python train.py --norm_place="pre" --qk_norm=false --parallel_block=false --init_std_down=0.00226 --learning_rate=0.00969 --max_grad_norm=2.0 --max_seq_len=1024
MLP neurons of a small language model. Each row is named by its layer, matrix (up: input weights) and neuron, and shows model dimensions 96-191. Each number is 500 + 25 x the weight over its row's rms, rounded and kept within 0 to 999. Numbers have three digits each.
Before each neuron's rows, "fires in" lists the words (lower case) most often at its 100 highest values on Wikipedia text that the model never trained on.

fires in: "a", "understood", "under", "one"
L12.up762:487507494493450521506502517482497485476461515475483502525504520462479448493525523502519454476540489486508477486493455510496494474549509520485475469480508485547481556516514512527473480493495494478509466531530499466501538501507451492556508477518518519496486467468499583490517483505488470539

fires in: "that", "this", "there", "has", "of", "however"
L11.up565:475500523498484528504555497485549532510516538541482538491546528446498486449521494508521501518478516472519485467520531482501500528502452510497459533485484519490507526559483523462511500500515491520516509514518517511476526465504519518457498518493532527511514519491497487530509483549503519508

fires in: "on", "nusa"
L9.up501:494514508461510509491474517469478512525516526519503496499524510509511450499441498515486485510526540485455501472489492496464495522554500512517501524519512515499457499466553518461514536464528490492526533486511499496539516504496534486532488483518501473510499523501498528487525501492483522509

fires in: "which", "although", "who", "though", "that"
L10.up388:504520504494450544512525520472510486515498489495532525505516506472509456499520534426495532529508460500485493530499528534507500521525463515533478535463472529518511494479502477504480506514482478522501493478488501512487499542492528516497508528507436523518484494468471466483459511531456500533

fires in: "a", "an"
L4.up573:503514512531485470472529489522500518521481518489503484521517522518513470511496493522439487478491496506555485498471487499467476448513499536513497517503543530494494484504530481487536520506484495484495495500501458519484490481451489508515504461495527506482514506520492539546502496516516500486

fires in: "be", "was", "been", "then", "strongly", "later"
L11.up414:480504511486467544508510451501507470558471507510538480493507492466541499522485507479496434490522465464486520495488507468466482453517500522529447495539460524498495509504482514512492515479433515446506543528528512499466513496494489465523496521470489513469485521535461521500506537477451448524

fires in: "of", "all", "many", "several", "three", "both"
L9.up653:519507498444493494502485514508517534507457506495487498490527481491527439547497506507504517517493523501553514484524524587467533515491493553499514481506479506484525487480457502516455505526483510509491501536489523492485501485480521546476474508472466534493436509489515448491495502488495507467

fires in: "which", "where", "that", "although", "but"
L9.up517:443503516487481490492534506451522461496492508501507551506511520483476433507483524509478513523484439512488485513569494480495533489495476495486464524509504491490464514466558506468460498500482492528505516536490515498471537496522493533511519549495466521554540494493533512512490488514481496518

fires in: "from", "her", "on", "his"
L11.up427:496482526508495505463517536460466479479530551496489547475498471507521515500481513519526484528437520454515498529493523518493456519504474525481515492477532530537430529484505506492486483547542493489496513477519546542511525489487525504473533504483552496414521494546499497468531530512481501488

fires in: "that", "which", "when", "because"
L6.up79:493518511480521519484470513451520521519480482499482494513544481464492457501491534494491512449535491511510480533532546472510542506531467507495487537464481506475516511496468505505420521516546477523484463488510485493519513544532515525495518525487485470429494539519493480521512490520460534472

fires in: "as", "out", "pictures", "presley", "picture"
L3.up49:542519510477497484458467503430494479523441491508467471477523515502490473529521533521505510517523495538503468488481515476488540479513456502548502482469498506516470501490477500504440498521497520505523497495509499497512478504471527509532520529533485471432481493483522485511528484485513502506

fires in: "an"
L13.up341:526548512548481500497554506487478512508477521520537524540481527517470476539490500520486507508482450490495477483513534488517496478502500454457511532504477487486505536485480493515506506484480542459480468468499494540505527521486511502489512497498498457508510480495466493485456565501475521527

fires in: "there", "more", "on"
L9.up209:483546499486523524468476493512507542526498518520482465468470486482499505480507505500504531461474524451470492489494484531491524502517478443523500507502489516495445562496460478532528522496495539528507480481529510456568499501520537514512469481481501489483516477537503509508512523541457488477

fires in: "be", "was", "not", "being", "been", "then"
L9.up99:489494530488545512483543489485492481531500503472501470513486497509513509492492525505489482520484497502453498516447492525477517492506516491576519515488506542491502513500503553479521524478485442447489508536471484551469522528526503490494503489513518485516528533474516502537466560499504470479

fires in: "one", "5", "4", "an", "each"
L11.up303:484527486560489498503542465495498473494478576515481485480483497503498465548458514487509514494478450526450496492463551517503472487546496558489525558485496490506499490500491467512529491478512457461503497479499503502475505505474493499527509543512540521552491484495472490454462507513494503493

fires in: "with", "from", "on", "like", "of"
L12.up361:509501489507478503478534511517537482506489523551506501492443512446487526503481568508537499554494538493479513518526535495475455457515476514528500527505525532588474515495522528503488498511493523524537510515496476524483496490501437493492518481480480493477504490526517523458524509518514467454

fires in: "this", "him", "it", "there", "that", "la"
L12.up595:486490512522500483482512538514515488496512510504447504456472485437512494511468480518490476516516521484520539471512534460451495535542473457490520502502496529449503537533488497467490511504548521494481490528480526494527499496489498504493551512482508501498484498520480491501512480508479545510

fires in: "out", "under", "0", "understood"
L3.up147:496459527528491520472484498488507504509484531489477498500459504484519455502495528530492463485494530537456475487458453471490511576502491511462562510517532500537460518515494470497518487510522502492501531525532479478494521531501472490519489521476528470502521427518503484498526493506484490528

fires in: "an", "anime"
L11.up263:482496473536498495496527469542498501491485510550492578491547489517483476494490522503522478497521474494498550506510488492486499483493490513481528520500547521511537554470499459464498513513516542499498491466534537483517511488506502492492468487493550491586503501467484504533477499523503447480

fires in: "an"
L16.up702:520495509503447503450494472525478453480510504566499481534537484528496535487530518500491519511509477505502515509482527489516489459517448503489498513520544495505507497538492501466562498463496505464493514463546513476469505481485475532527496488452519491518505487561531519522511506479499456496

fires in: "many", "several", "most", "of", "three"
L10.up271:490488492442518470480453493500526496521450490492510482460490492517495474545491515541452492508532481464497480460494479539472519526510509514503520476480475508483507491526471501550511522477495494485500520515553551508481492485525518516500469503531483520483457526491493483545481480475507517506